config = dict(
    n_kv_head=16,
    activation='tanh_gelu',
    norm='layernorm',
    positions='learned',
    qk_norm=False,
    attn_scale=0.177,
    init='trunc',
    init_std_qkv=0.0303,
    init_std_o=0.0303,
    lr_head=0.00552,
    grad_clip=1.0,
    schedule='cos',
    seq_len=512,
    doc_mask=True,
    dataset='wikipedia_en',
)
MLP neurons of a small language model. Each row is named by its layer, matrix (up: input weights) and neuron, and shows model dimensions 0-255. Each number is 500 + 25 x the weight over its row's rms, rounded and kept within 0 to 999. Numbers have three digits each.
After each neuron's rows, "fires after" lists the tokens most often just before its 100 highest values on Wikipedia text that the model never trained on.

L9.up146:467513508478480476482490493517449492510507513540473525473471574475485505479523532528506487541517452515472488498468466509520517504488568505481487505491495494518469514527504485495493477545539495472513496519514520498480497487491533508514457500528509489479466520489458500468467494456495526540461526469543509472484514504514500476554467500489445503552541540515528505534468472506452502462526462485497470524508484528495520510496519503454526505512508505517524551542524462519516549488493495502481455484487493490509552513501485476507503494485530515498494507481538467477570453495444457526524498473462474486536518471506522522513512477510509492500506460492545502491487503485491493507523532522484477428505470507504517537530505464519471504532487510491500515484496498520489488523481490
fires after: "s", " |", "ch", "us", " cl", "chi"

L11.up483:490482509505521533500491492536516502504483480537481509529455471433517507504495501464474502484479518500433529467542498515506503471470513485449489527486497506507525502511473483474522480496485501467493499526509504514529504508497524456466480536501437533563522514539476550462460518468483480504500477539500496496480502487504488477526524491552518521482497498453532523469477501504503518503493486505475490532467472460523493503487470513479518485542498479554527524510496477498520500504496500495502466483495528509490495548505566523499510447507504509493531458505481452510500477451511541545470530503514480445513477486556522460506532517470496520481519530511498554487514496505482493444483478498545513450518548498488500507547492458492488510506507486521458515530477517514520477511496481
fires after: " ", " |", "app"

L4.up417:485502518501481499457534458531489498510489517508477509527531519477486529520487467511501508516468480487530563514477492494498500487457541518471508516475513495498505503505491499521485492477477488508515535496504512496509444524468458491516490504515466455513489533490516526548485489497503476517459521497511528540517520481558474524469507503485520553516494529469482493543470499491538533506512481522463508494531494473537486487519484486464497525528453440520466507512462539502487506516519475487502507500521591438525481456499452468534534433505479492498506460513486506489496484512478451498495511504487519524460513491547483468512492535486463446478491515519515540542527487549505506528492534476491496486503481536467495504463506495505493464519488513511469526480517505545507470538489511
fires after: " p", " T", " comp", " an"

L10.up1017:523504483507473485500506484503548512463534515509473498519473505479483483503499484527519542520514470506508534529471517467495529522472525544478492479523503524516523507519500452520531494528453519512509478555498526574530504502533497474500505516475491511433506477516469537467492521480437529526497515504494477476463519533499495467531485484512501514517517527542497482515487472511461492475451526511510493545479507489516489477432505514501529520533514495488481455496519467502454533498497500449525496550516462495475502518508470475525481546545501525518513482481473503483523467525529513496498504526488489495517475508468487488547496513502496494492462499485502494499482486505499472483506427514442486513489530483530497465502492549478449540478494501518480503523556495546479492509441498
fires after: "im", "com", " Com", "cu", "op", "gi"

L11.up487:478443478526511498460515483498507546522535510544470511470482514475499527496489514513510476500468512522482478507456484528485500475515553482489540546488468522477492481526505467500528508463501506486485488498526502554499488516520463492530487485475479508494488504505513515482505502491518464534499519420510532515539534498485503476515463536490486500531484533515518525531450505485540466525536495479454504469557509553503469501531492501513472490490493525521525461487500511500504512453504516494516482516469484528492485439521475502513481495506494519476489503493482501547460509537548463491490515539480462468528504459579501523475458497518520526494505514494530514495518527496521503534485511459482512479490498490522464565495500488500504478509549544496486510521511465536489493508431492
fires after: "s", " con", "al", " ex", " Al"

L8.up528:486476471500525507497485453552517520477498514531497451495492474517557484506511470538515494512500502488441504475501485491500496526540512473474483515549509531522533497468508522507461518484475503478501487460540516526499481498500495478456448530526540525482488491558457530488498471523512514529494497509472471531491495500519510539535431505521515493476455514493537494486496528513527470498488545514522489477516532469494530514479518484528511523524489489491500495566475510443467522498528520572524491502506503468505491504543525482501506508487511479529510504483475492510552506540469470475505506462511494503511472493499447462492521498465514451481533549524555495461493480480489509462470489488498496482536497501467501460511516529496482517524504474496555513504471501520465473493477471
fires after: " d", " st", " b", " p", " w", " so"

L9.up921:497462452526535463472481471560464507457502499520459515486508526510494501525520517477511525473509539456494512526511495491509521490438475497497514493542458457509502487471501477467495500514503493532523511537513500536492530455478490452521547484482477504510488482516470470511502491470519494485438493480489495501501477467495578478516521541516485523535515522515510501520549479508483489477468500508494448531490561516492552499507444503522554557489443483514487506504502534509521516454514462486500496538480513514530497479510501498492536534471464496508496497510516524552497479533478535448503508465508465530476488511499497509476494497508485483497501509475479479496478495533506542512478483486505503489500494483492526481512475500517521473494489533467485531498501477551508422498508497
fires after: " st", " p", " tr", " bo", " c", " mi"

L9.up823:509489485479537482490525481459477516530501503487525528483471491484466460501509448531506557519454508478477537545518512511529466518503474485470466464504466504524515513487530504504482491512489502508507538488546544544477540482507465500449451504508498468489504493490506499462449502489464473502490433530473546500511534464521493513513538500526498515512505493595500489496531541542491508514484538505488536486502458483540524502528514501450515556480497521514443509517525476510509497520521505489493475519449506515498517506513534520494522488516498512486504484522447451486519449489502510532527486521482502521469529477536513461486472495509497500493510499494482522496515489472491494507519489516465553490547533519461485464492507478474527495500502524465520504527448487501497492478507496
fires after: " |", " ", ".", "k"

L11.up733:514522479489510507514484513517518481527510505486470485499520502478566487508524498495498489523475522507520505487493491491474487525491504541487480505487499479483493465493518497568485450521499517467496482498483503517519522480544502479474472496521484501464532526534466522475498480509462514511494516494419490576518512479500526481464551481486461475494473459509513478502511509491544498511498447468483539524448501482476520499477483482527526529530506492495475548543443524468520565509482503464546482544486514501501532520504472501508536454520494468517482537498498513482499502541485472476482509527506468498531510479506486477501502485477530503512504513463513498512439512498469500503523507507507537463486539493497483537497536520475499449450493506548507516507490492554479512510442447
fires after: "st", "s", " dis", " re", "te"

L8.up194:506499535490531507550530470478487489536440447505492472587515441517555476449494520503540490547513539543505544515488491484509481478532497499474529531498479470483522520492512480478490460523500478477487473508511508537538509529488515515505487466496476510490507467475518485504492487535509514529477515461497481491518507494513491451507533505486477502495501477526497462519469517490498529507508476490444498487500467496484520499477509465534468496443508463507478515461465472502504481513530523483496478505439523478502500528478469493466510476475496512485497508529533530538550488493516484499535511485522575526510447522523471501542552499498522518534482534489481517523478502500483488511491491529530498520493526490541526514461531495490518520511510502503527479497469516473445488524511492
fires after: " in", " de", "in", "p", " con", "ur"

L9.up206:508497462503539497494515507509504480480453554512492496534495463540484502454482492519499483505525549482496510526528561494492516523510480492476496491514456518502491487490508504486506509540473540527483520482509499541426481473477538558452482437484507495504517492498503538499486475544510460516501502505483529510488508536499514501511497538484474543478483493536517485524520543491499530524450515491526488461496512494468496481483502522490486504474463459511469492514469531472541503497519455483491487550480492508499531521501524517488489496496509484488534452495453485491525453457511531496476453470509535515519498492525484508452491500507508463532511523503517483519491524496513530458453501551468488497497507554525505541490489525547479508471508521523460527469513494524520429519482509
fires after: " p", " b", " be", "fa", " bo", " po"

L8.up185:466522549504519469483465459552485494549521541493506524509468510483496477486537481501509481525492502535485490494489459502496482527469531467445537457538523512512524479483516486482508456477499504513504527499500492529505497497480490503509486507462488512511532497501535510508468501502473524543484496518514521489487511427488511487575552501478472507518495484515482517513510463514502451464484508492536515537537476445476461493513540497524476477475519486497522484483538508460544473541486456507536475479548511512476525474520462518505473526524486496484504482514474528461487478469496495511493501493483474476501512517439537529523502509498481520477526474469538468524508497496498462468497469512523505492538535528481492526554500509500494508503553511531515454444483502513484494504453502
fires after: " ", ",", " |", "en", " in"

L11.up152:441521524498490465526539505499500475470498493515468509529552530500463495497518503491481529462464495484490500491505500497503556512513539528462531493492537522507504481482510485532506495557514481483507499445479517582527490530502509510527522474497494495483537518535519516542469488511482520538462461524452506518490496487525489524491513511543494488503526453546479477488510476488530523521470479508479472516472521502483557499480549518499492514492500484457506474456525469510495451516506454519512507505533478472518485492507508465500523546496495488520464467509478534489510476511473466505508489499502539524540540489469512469510507488526518468517462515509459483496488474495503471488498535491476470463470527498507515525487519454462515503455527489518496500467532554570473485520476520
fires after: "y", " S", "s", "h", "z"

L17.up105:484500531494505526558526518479438524451477494503502491501500491485478547522535521504528463442504467473521503520470532524499525463476496522519507483467520510447492488505436503525513482499498458482507487535512495464513507441493509468521468492525459502557492525509493506435500494517532497514481510534482515460489524567486528512517514527498512553487476477480481505490497494495490514501489492501478515511537467515514534483538512519495480502509514537475483477498520536531477496505473495479535500497512468453482544510485445460483528519515465483546495475481511514538537525524503529471521504512540496540512470486490486488456473534481486511521493509510515517475501503482488507493477443527510461525546450478510497500521490503514500566502476492480471497546541495503491480486509478
fires after: " |", " F", "F", " f", " 0"

L4.up622:501490512469468510511519547533554521532495518539491488469454480507506474470483511525466517511555512559529507537526489502459491462499489504513509510517571462494470506485479483500504485506499513491503495522494508479479509536511517495514460471486508474526445499526478521502463519470444464485506492507503551473538499485493491495507448514546501529491451503506532490484471488520466467501491512539509474456542474492510487505489499467497503527486491470521515521496516484490513546480514466495484429458494508478507502505499487524480534483517469460496550490467543510544509534495505483522551530549562553482496521547457538483524529510473478510497508498481505544501518518498511511498496538464515492493527510532508470489499520466523508465491487464465489483476520492506493510484473500
fires after: " G", " K", " f", "w", "ra", " ("

L10.up686:477482517492525530498539521502436514468499458522521535523477480511536537503478527460525501499522505482515460481483521517485500534503504502531449491498472497525508484541511507523500506514482499456503474524468440503504427536502473492502511498498492471517549515516488536484520481542436521501461488526497509495526507477533501520498531480517458521516503530527522517536508471467449489481520509492503525495460510489505484500509458535492470477543517458485509482472505482489527480502505516520550498507500516489457495516532500497555440472513517512436496501489525480518481505477500550502440483533468494472470518521493501519498493513463508540456503498442550490466515504468520550504467491548505486515518514498514514502482500495495521500490536499523492500484502530497505512469432509
fires after: " ", " re", "re", " main", "s"

L10.up662:503428444480497498487521478498482515510490520451496485518502499534551486517482482544499494525482464547535452527479456488465497462503470469461494471475469526497528513508603510526510503505474487534505471504534508475477470466520489497499489460487458503513537487478499521517491506502530507480477520514476565541503496471490502483488530481474477501477535497534519506507458513476525520497489457501509507534515494475472514545482519502501497533540510504505549512537513476479510468514470460513524462518507492472480505491568511458482468464498529469487502524505495496510526496486505497496504491533476562524518490503482507500494470456518497539531491474496544518510497523493494446497517495484528525502510481522520501504488528494495515483493472525533551470476543486519492510530476524
fires after: "s", " dis", "is", " Pe", "les", "es"

L4.up418:478456489499482507507485486485557473503548537479508491481472488534489511510488532499425542508487502538513525478524533503503477476493532518508496504505534543511478501505531491454491481517490531479511516489460511504485520485471490465468466527534494515473503501529457524457513507505482512515567539488517471501519508521519496493462540495486465487521499481502486460527500505500491472508486520497516492571515500476505511541506511531489479502485466504515507578526499474545513446490467492488554468472476491490495479497509441514474493534495464491481462535466514513505494519475508480523474438517489467543526467501462525534463492519549537547493523488492494515481496494511460490510504512498508520443503514468539484462530521476478515506509470468464479509510516503479484522493466493
fires after: " 19", " in", " 18", "in", " In", " 17"

L11.up15:519556516537536479467493495510478539483515480526501480476467514498479516476481550562494490493500510510502511513516521515523483514497498463467531515514499512535473522483511464525532546455485532471475510486513502513510506523498496549532514455516487499484504487512473498513493465513472507496476473495480556538477480476552491505471495483495517490531500492518528456537503551492507511484462514471535454539486505508506506497512489496482472462517508447490442524498488496479512467527491500491515535518480491538498476491505516497482544501514500461529541509465437513527528477469526524527480509464504519516477467500489509497532519516502465530490527552467513515501503508480497472516483464538481472491518481460525505476502511494523534530480455568545462493482490486478496491413498523
fires after: " ", " con", " in", " re", " F", "s"

L10.up12:498481465520473488556506539548481483540500493533489474489527500523473486483470536529462503514496518528507512515543499466519542491506510488477536497524471517488501498527492498502507507503520523515511493491539520528524507523532513480507542473478478518464512521497513473512524494525473506467479475492532496479504535505485490485514474482473490488452467470528496470468478502491486539462469493492499482501484492456495523519491510497534480510551537529491494511522484468565521494494562502493504510458488528434484497489529509477474576519552493491488455485553489504526492485520483509483522519497494545512458472547523494459493484520463561493537507531492466482476484513500462488519516489525474457526518452526502482495482495488553508541501465518489489481516485468460449486519518474
fires after: "th", "ig", "d", "ed", "t", "b"

L8.up671:551502532508482513509517523483496504460538473467459503504506498482526477486497460473535507484512535535514551509451504511492464490486480519488488541511525488505542481508491493446540463457467515474483544514501541470479484512522486512493496463482488472516510539514517514456494475505505472511536493518483524507501506504506483497510471570526523503498504482507480511552504472494503519489521543514505498483496497514561540525478481482536539502438499470498526490464512516477492479482481521462496472534490484460484492509494486519494506533496527514457516498470498503512516499484512495503497455508507516451515540481507523480495557513479561520460524527530496502531457518492476506465482475469529532458501556480505560521502464556463447524484462506491530501507484494498502521497467485
fires after: "ir", "in", "u", "il", "mon", " Mar"

L4.up127:501468484501489453520526516485463482493514486488504508477499473528453478496516517488499489553486519559508464508509521517494467538496510505508495510463491519463478503479502500490535480497485488523485490474478474499477495496532459520512487498461521529502492515509528508473482505458452545472574496491505464504511534493520543488495445516452513514509549548517474503535483509538518504549447504535501511521507483499524482532541469441521540511465483511508508472517500491493518466490511490513484490422460470506457516448470510470511476506535508506495466517524522459530536527528515495506538521499486470515519484494534532520481502526503514495495552496513500492527498515481487500503461520503483530521505514468437448531527484477504506513512515527538515503504466492472506550517482539
fires after: " In", " 18", "In", " in", " 19", "I"

L11.up664:530518467511497472482509461537494461431468501515535525494556494495515514508517480510493491505489520513487478536511502496510486496511479482503529509518490504531487482484448502534453455535488481511504471499496524528484496455456493498544515519514528506489504503518486531504526486495481488552443514529474507522525471518487467537493519485505485514520526507497486505538476485497542499528475475480520528479484523481510517539508516512474515550502495515442497522478473515515521517513500459512494525461470548527499494483465479510502474447487485489493508517510499472472453496520503491505538475521511517473550446480554496509489475545465525522498469527421506542489448486499512520516473469524443533499491465484505501497512499539539484521450505513506508510519476481551525492521501550
fires after: " re", " dis", " st", " Se", " se", " Re"

L4.up572:518485514487549499503524534515476460494514503437499509530510538515512506497533533443517498520493498496489492488459522491524531496506523467503528595487498509522506448492532497480525483458555530509551499488495467506498524496500499462481489471433474510539463488540534501486496504535506486540478530503497479538478505464481473459474528517483517446489497461495510524519481483466548462476488503510507479526494507469511473530521510520522490502476523502474520527546497501499517489497490495504439498511468491501471478519480491492501498516501514533525520507504488447493516549514507519520480503517460500504535500539512491503488522505514501504489455480500498534449531530475459456555527518458472488503495484516503502510510452496450480499482474484505520457454501522526525497523517528
fires after: "s", "cu", " su", "ch", "as", "us"

L10.up472:488565495501481490500480473459461464539492463503524523493523548446441467514519527477509536500511544441490507549487527515520489534503497482507475513503475515500468505486462514488522470474492518493559527527503530492515530491522534540478523511500488524505481497532486507476469509508523517531507486465493448488503517500512489474472456489478506551507489482479507489494502539526502492518508459518481475529481499462497524538474477507461534504515525441497513476517489515443516518488460476532538516467518486497500509517530478557522516530523476451479522495439494521540488490494481475520492528484506508466500470496547472509519512528511492489468508530478490472457537524505498533507522476514506502485502516465494497520495510509455540504527503506456478520537482517515478493466444500
fires after: " ", "s", " Al", " 1"

L4.up864:491483507495495488463439485463515521521504527470510506462507537514469482516511492499517501486490505525477558473505509429550519503514512466477462508493510473492518423498520497500519496511532502492531515520448482486470502478518457485482509499496499497519497461513514506477531484492456500506558519501490482531546472443538513554457502530465482506508452536500520464494541530549513487487477494488501500506509498477526523532480477489513463488514497498496488533464480487518530480486508462538507483489490542486485539465495495477511465519522486495533488541484537501539460509488496487502477471490487522461513500505504524470479480547472522530502513499543486508512483467539492499469426534515528487486481530517501472494462509542517438499522479534475489479514522512527504482520523522
fires after: " 19", " 18", "–19", "4", "20", " 17"

L9.up710:539512454529475525511484526518523496537498515472476505523446488517517475510463467509501480492503488461471569454481506540487513494547520540464497507529514495447519504465449530508503491470489515529474490526480513494503498476534493489491497456495495503485505515525472496495505497522506474542491508506461493488534543494531472521488507495532536478498512503494514482484505488496494517494457484559456512489512474527484481516477482471497490501462472503491477472544506519505519482520477507485499485509487479474518498541498479490461543509510497437494485493499554503500450531500497448514515501524487511530469561507498498504512505545506523501459529459470512556531464484512493490477527528484506518477493516530506582501515485465474547504497494534470493572500507516476501539551482503
fires after: " O", "te", " of", "ol", "o", "ge"

L9.up271:485492510462515541481515516505474509533485507489492531528462483496555508500487538533503492518513484506509540502516500541463529522485510497486522515501507482473480461530475508506484486458474478492456507494530529525501582498497494490487504526491507475446517481502522545510474504528543497481501521485462536479498544464538481539488506549519498505487514543497415504525490510548489511529475512464490507462424471513478491516502528523528490528513480511483483475457482535474492481526457456540506485478454496472507456511474478494466536543513498454533445510484538516533488529452490484461457510496496524515505514491485515494508532506527485502509479490491486517501507526496520475487498475531538552503463515509503492471525486483497506495509507512485479518489472469484523460528509515
fires after: " O", " ", "u", "O", "o", "ur"

L9.up530:464530538482521536491512486539484468516472518484474467474465479518468501492505505523507513476494482461496466419554510537509508465503494517519541471461503490497485558522530489484503485481509463459497478493533503501492495493498483492536554494478460471491496480479466499478453510477507528538532513511494461535538491490521487523467480500494439496478499490501497501501528520504461463518500537509496510501480540471489489522452449489493500501464489476532485476501487490527496501517491541529508526544488505522530501514529523525464544499483539458512534511534510494496492537524468512464532507502497492530496519524522489508480456499493506498481521472493537513478472542501474500525507458489526527539418526502513517487481524467511464484539503537469505514486486499440489528473495524
fires after: " in", " In", " of", "con", " con", "ir"

L2.up943:524467510519488489553452565458502486520522496521506518522535536514476515455420497482516509487479478500511511498482523485456518487491470523480493545553500512511485548500506531503536499524486462454500453504516459491457491468503487494493504482514487509503511497478498491493492493478469507491472486483504512451512509583483492533512529560490528495503488517460513487493492543508511489523494494483496489496514476491534487500524518494500507515465480516548487501528486487464520512493497539513491463486510497497527479520510494495512497498523519478480482444476493499493498484495545550475511500498515489567514524452488499483499515489583520574496504500497526489506440543524544512481499490458487484487508491508486537436557468518509493504496495531496465514535497512487490505480512492
fires after: "\n", " |", ")", "•", " 0", " F"

L4.up468:498500523482524475543521449516499488516491483502512512522489474480458530501531513525504471538465525519481496461539476454523517475498515501507495535478521528470469478496471539469537477466479510492507480503496492559500477496527517496494545521502538533492475480516461470518485527529473507502491504450541475491508523525488486471470484494486498495508476502489511482505513458480495497469464472477525449497493480467525501521545523517477471524492520475517499502491484548539505479528548491545517484530508544488506490537523495491493471520515516476477515531487505502497483470521495506518511543535544497517516472492549498444475521549511469526515456432528459538503467458524501513541463486510498517517504498457513485523502500533500456522521465441460470513473490528499500511482533534
fires after: " In", " con", " in", " Con", " At", " Re"

L4.up99:510504500466501555500486513452486503498489503512507515478530484541476464506510509526465509516487523508506505484491519471467529501469496505528534515507532492484477510494515519516489503477513500492542487505460511541477530458508515508481513511490509505512494511484541493473507489482501560469502540477495503509485480488467486516494497498507499470512500538484528489512433508482513534495484518520508493523523447530493500507484494512506518490453470453508551452477545541513495439514518465520478477489507504453505469555505488503525481511546510539496478504481448455469484500475554434490470481479536499514498500487472525584476504497546514464540515559503533485467533517456480506501513497511518511487541522500521492529522469514491476453547507529518518515512490529478472534461518519
fires after: " 19", " 18", " in", " In", " 17"

L10.up633:509541461504498523466499500474478474485540484506501538482484499501478499493524528518496497517513516485542522520489513483505482519526506480563540468463514471505490470499462436536515474498497502533469510504531501523470536509513491517537535490493507500506448507519481507510505461503532476538504470501541490487497477476530500480464499526452504531490521548502561483504545474477478527504504484477488500487475474478492486517516472477466483502535475496508512474460509503501558438470495513492477482500485486535487500535520499527550529498500463491486510486498509588512515503456531507522448465489488512537491501518511469450513549470445496508463529510460492535473530487537481526511498452523513517469542505472499499475482528485477518502469506469471518498487526483475529490501474483
fires after: " ", " a", " W", "s", " S", "S"

L9.up476:510493529481540493482519505480449520516488495505504523508514486485512515486476476516447480501517481486519470495488480504494538514474492455530519537470508497447504514464500476468546567486539492485494516511485522499513513507502495496522473507501501486498517523515492519508489515514474483513489514482501496458500450554511523517475492501482492525452458516516526491495468487493491511534511491507497467485500508505541513508444479507550488502448500498514497478498462494475509509518429469476470526510502467495478540510520481477485495499547551481494524486492499518581490453467476519513471468520477490491556494489484535450502517512488559486429501546567485485508504554502491470507508516510556513491525539494479485514490524477499450511486490565506485469485500517485489469526516492
fires after: "in", "n", " Ma", " Win", "on", "il"

L9.up57:500466510474472504512495521529469480512492478509471443482530506474492502504505505506526472453495480547497478482485478533466536512527514509500509477502525483533504526463518503508479484512536463494506485503492538520485533532523467534507490484426471541449522478464465485516532519515515546520501535465516511480506460505523469490487520537500498477471539530510490516521520408462518465516469465444522488493485492510480520493483481477495543498503494499494547497502498510515509487465515494484494513424492532546530517462514460534540482553479521499517484498478507474481465513478472475526479487492515521484531483505466493522495514518516489487541458484510532531473502510492538572493518517531527459498545513492501521515469514496493492478512492473524476507472501536516504491489475512
fires after: "y", "e", " 0", "hy", "s", " |"

L4.up932:539487509444491476530517534471474531480488549538473523479538474480478520537493528500510532511498532477474548489470513499489456465482506451548523477502497473517470541540503447495515486491481500502481496482536461491514481513465521491465477497499490473492484490485474466508500509524473482479485509519483520524533456475539496464519465494494482513501473482514492498491504504511479524514551501492486501508545516470524534484513505492493533509488517510500499480509527509480505505532475516429511527473504498497520543481541523506520486497518525519516531531422513468541482515475482506502502529499518482528495550498492527497514489437536471549469510480495472530533475505457504479472442522498486501459532519493539508486521535459543522475517473497516538506484519493486489466492437501
fires after: " G", " K", " M", "k", "M", " –"

L10.up638:479529515514445469510486472477499513512515494504498452480513531484499464523453531505505525505516485468467487496541498468509518468497524487509518496488473494499485506504501486495505543471530496533486519467496500483476506495480532548486491509480497544522469501527489495499532497517497480523510520486483480511501548534515462518446536481462480474494469491470498513497496490480451528516482560583496496537484484500501468436524497467510489495523519552519506483549535477496510515520491526516440503509433512488448455482535496466491427495496524528495482497547520476521523528547465526498529482496490518469502526493484516480496476495489522488518561525447539497530487484485501509520536511493536500518490501494491493522454506464531503527474514492500506508542479472459476482498505511
fires after: " M", " m", "ed", "d", " f", " D"

L9.up644:501516537512490551541465460526514495534512495501502494483554486503485499462505444502475516502477501511478480506473523465508520493473496483504495533483535534547491494513466517519498517539523460538540507494504480531520515492501493475506472513514519497500475501498518513490470500476507487544490493499512546560512472485474530437475527463531484496522463475492510490465499496515538478450505498492492482548508497463499549504505518519462446517470568498496509484516525516443538451527525496491503461473476479506517505465517506539486516530525499513512534509550494472530524490479511502464446487565470509527510496518507542484474489480510531494520487483496493472488459528495503474493526466497503527491478469558502509496521482487469550485471477496523496507524444484532487480473471503
fires after: " ", " W", " |", " (", ",", "w"

L10.up412:490542511519548496514514495554491498475479487508533465509473488575518519488515478463529472482484521537500503479480523547506509540495501482505494487491462493532493550475479481473468440503517464510498516475486517507499524505486523493513515510493528468493506537494496482466475489517491531524511521446505458510485535485486534521506467503489566489507510504484562487467490489499447506499517507505496513453495485518481537501495471489496499495495509471526533548538486528475486477463498505506488532486506527530526513429481495495490503505490477476529472506458495535524508483553488480503501517475478477466535505487559492510519469539498449523550557517493500507475481457544486527488492482522512516542503503534517463520510502493489483442546506502489519489514478516449517457522500528
fires after: "s", "st", " most", "S", " S"

L4.up328:511491496485514504494486488537508521519528482513529540550488466531500500574507498533508522497475471479509491481492491520503502498515505487493454517481504488512455485505493524488487492539516506557495507502499510502523511489514506519469462554502511510479484521509487537481498440468498507487490497502529532514497498518512469510454495528512493519495429512495518459535461529481500529486481479522490523477499470529538423500509506487499520527542505509473501525509409518488490522492484475496509506516523503513464518486523510459504434520485502467519516484542448504513459512523506520470493482538497467556471535529522476470500537458468481502497483505443497463479477466498549507486483575524510517460511510486482510472518525501495488513509501477527517477465511486499506437504495522
fires after: " T", "P", " st", " P", " p", " d"

L9.up915:482456492520468484499480493515487521493479495489511534474494476474466519464509526538508505487521498536489523497521499512494520556505483503496496477466571535506491465510508459518521456528502461507495534433502524522513519515508491517521516521504492500544517473506497495523548498512502484470476492480508510489517457525492493501488474491465519428526486546513510501496511483471505536511491518519500544459519495502444476500490466531449485444485505492530530522494479472549528489470468518505467534446498468513491474547525551494502515529503509564442503483513453503533500486451555479491460475489498524499539497482491506502500512508485484525530484547542496536503493489472513498483511520516492489483525498478484511486488481511496481476500527473473523531530507515512480548466439503
fires after: " ", ",", "ly", " have", " were", " is"

L9.up112:461500485501530489514487483501482489518522537488543514529513479506524515486475529486511510498537463504507490479483488486493536505496481479528510539445491550500485494521504504482481499496502532526471492472522524542492473537525501520537530496510510498504480535479502508497467504589523529529514483518570487526449533515531473541513507485504506470483479482513495460516515532495478489511485490480491472528504536522482477478486504482440506485536509498559528481487456455549527462508528525549481461511467490460521486486496492487510508476521474486494483524502514509485529491537460525514522484499511541520478448497504484490477518498481523492503560496479506496488500508512471483516476460540493528526470540457480498495508496470487504497488553483540508460416504522470477513453508483
fires after: " in", " In", "in", " ex", "S", " Su"

L9.up39:502530493470476527485516516519464542480474484477505492483491528496494486478522509522487480481494456485460518484529503528548470505478522489507493489497493484558506513516527513537500494488469506508484504458502504469491494481471481525554497513492488544506464528531494461475538507520480494484519487480485509469477463482469450496499518486495483479508482516496503526517499513486483497450472503526525494516533521467553532485546471502523460504538542490561563522514513526490503500491508501511509450493465502508507480555494529502454517513545520548513503513509458529485515489473501497463488483487458489463518463494531493524487542514517507522449492530501540540492488492496451485466486466535462504506518496478562561469482490433477504482530505507486509480480500502498482481466468553
fires after: " |", ",", "s", " that", " "

L9.up601:507455499501479488493528487527515509478484466476493483545534515495514523531515529486489471497475525441460491507495531467513464457549506462510521469491526512509516507499472465465515510441469479517504498510498532530525497501534514463502510450507495513502492487495504502453535483486543515505490492494537484523516527494477484501525487500509503473492515489521516507553500485524446495491483476523486531508492524512556484493486558479484471503505510460507514461464502543503523471513482517510525518442482497496499523481501517474532467546455502480489462505498545545536527492514524505520472497476531514563510512520457497516504449499451497543500529570463453486469490488527499499463517495489515540500489498483518532475499454451483505472488493513521501465494555524486521472513497518
fires after: " S", " C", " A", "S", "ex"

L10.up318:488508525496528504518498502474490472495492507513489538539481524512512493454464555503499538502454473511485505515492481542497504508471484522495502496488484525493497542466501494516463479474528503504458480533505541487491514495524515536473500523496498515487508510502546507475484491458521523465493547459493486495479510545475523468468495515491528528493512496541509452555509513441521497458501481515510493504456434499476503498543528513502495475552493529475506533478451563511556507516461435482480493484503494523482516474450551512526501520521534496543479497513481528519511509506518514541509525478512522467511476514509508507485488547487476514493495491548443462455469496541438507503509476536493515494521478528511509506498515451505471483524460499491471501500491497524543490507480477
fires after: "s", " ", " South", " S"

L9.up129:494510516503519529466533505517492470514502486499498484495534471473500509489532480511533505455467507508506527491481488491542448494550461487473496549472531497535485480506493474475513521482485476535489540456513499527525460473512478515507495490460509506464509505527517442461521488524473570490498520514531514504487517503483521488534514546481493505504504486555528502532491482448483445487482519490509536519544494511483504494493502519511463476478525531500529528493484499513540489483455522501476503483472513481454514489500466508524485495518506510506523488502549527481489503511483511549527545517473489522503487506484492493510477489477517516486504510512470486493565489498417512532486534503504479561494497477564497586468474469473529517488475517476526516489552525501476508499483469
fires after: "s", " in", " In", "al", "us", "ut"

L8.up66:549457495485506478501516509534483511496507479502503523472422495521506480465510480492530495497470476484521467518515525501474538502529513487509532500528493507498498514540509460503451466505508481521492505529506483520512498507499476487485559482499537517473497482523470537466504483504473511525503491496515497521479538475504448525500498521452480525511523474519488527492451498517482491483494464485495466537463527537506490458497519527485504486480484454520576517514530540549511515487516532499449484515503488556556517495507535504488499504512511467467483518484447501457522504495468511503483522550457504477507497498513462481531545497493456521492481463506484468491549534518488483519491478490482490500458523510549490482458495501492488543481490524517505532561521512561490459471499499
fires after: " ex", "com", " pro", "oc", " Com"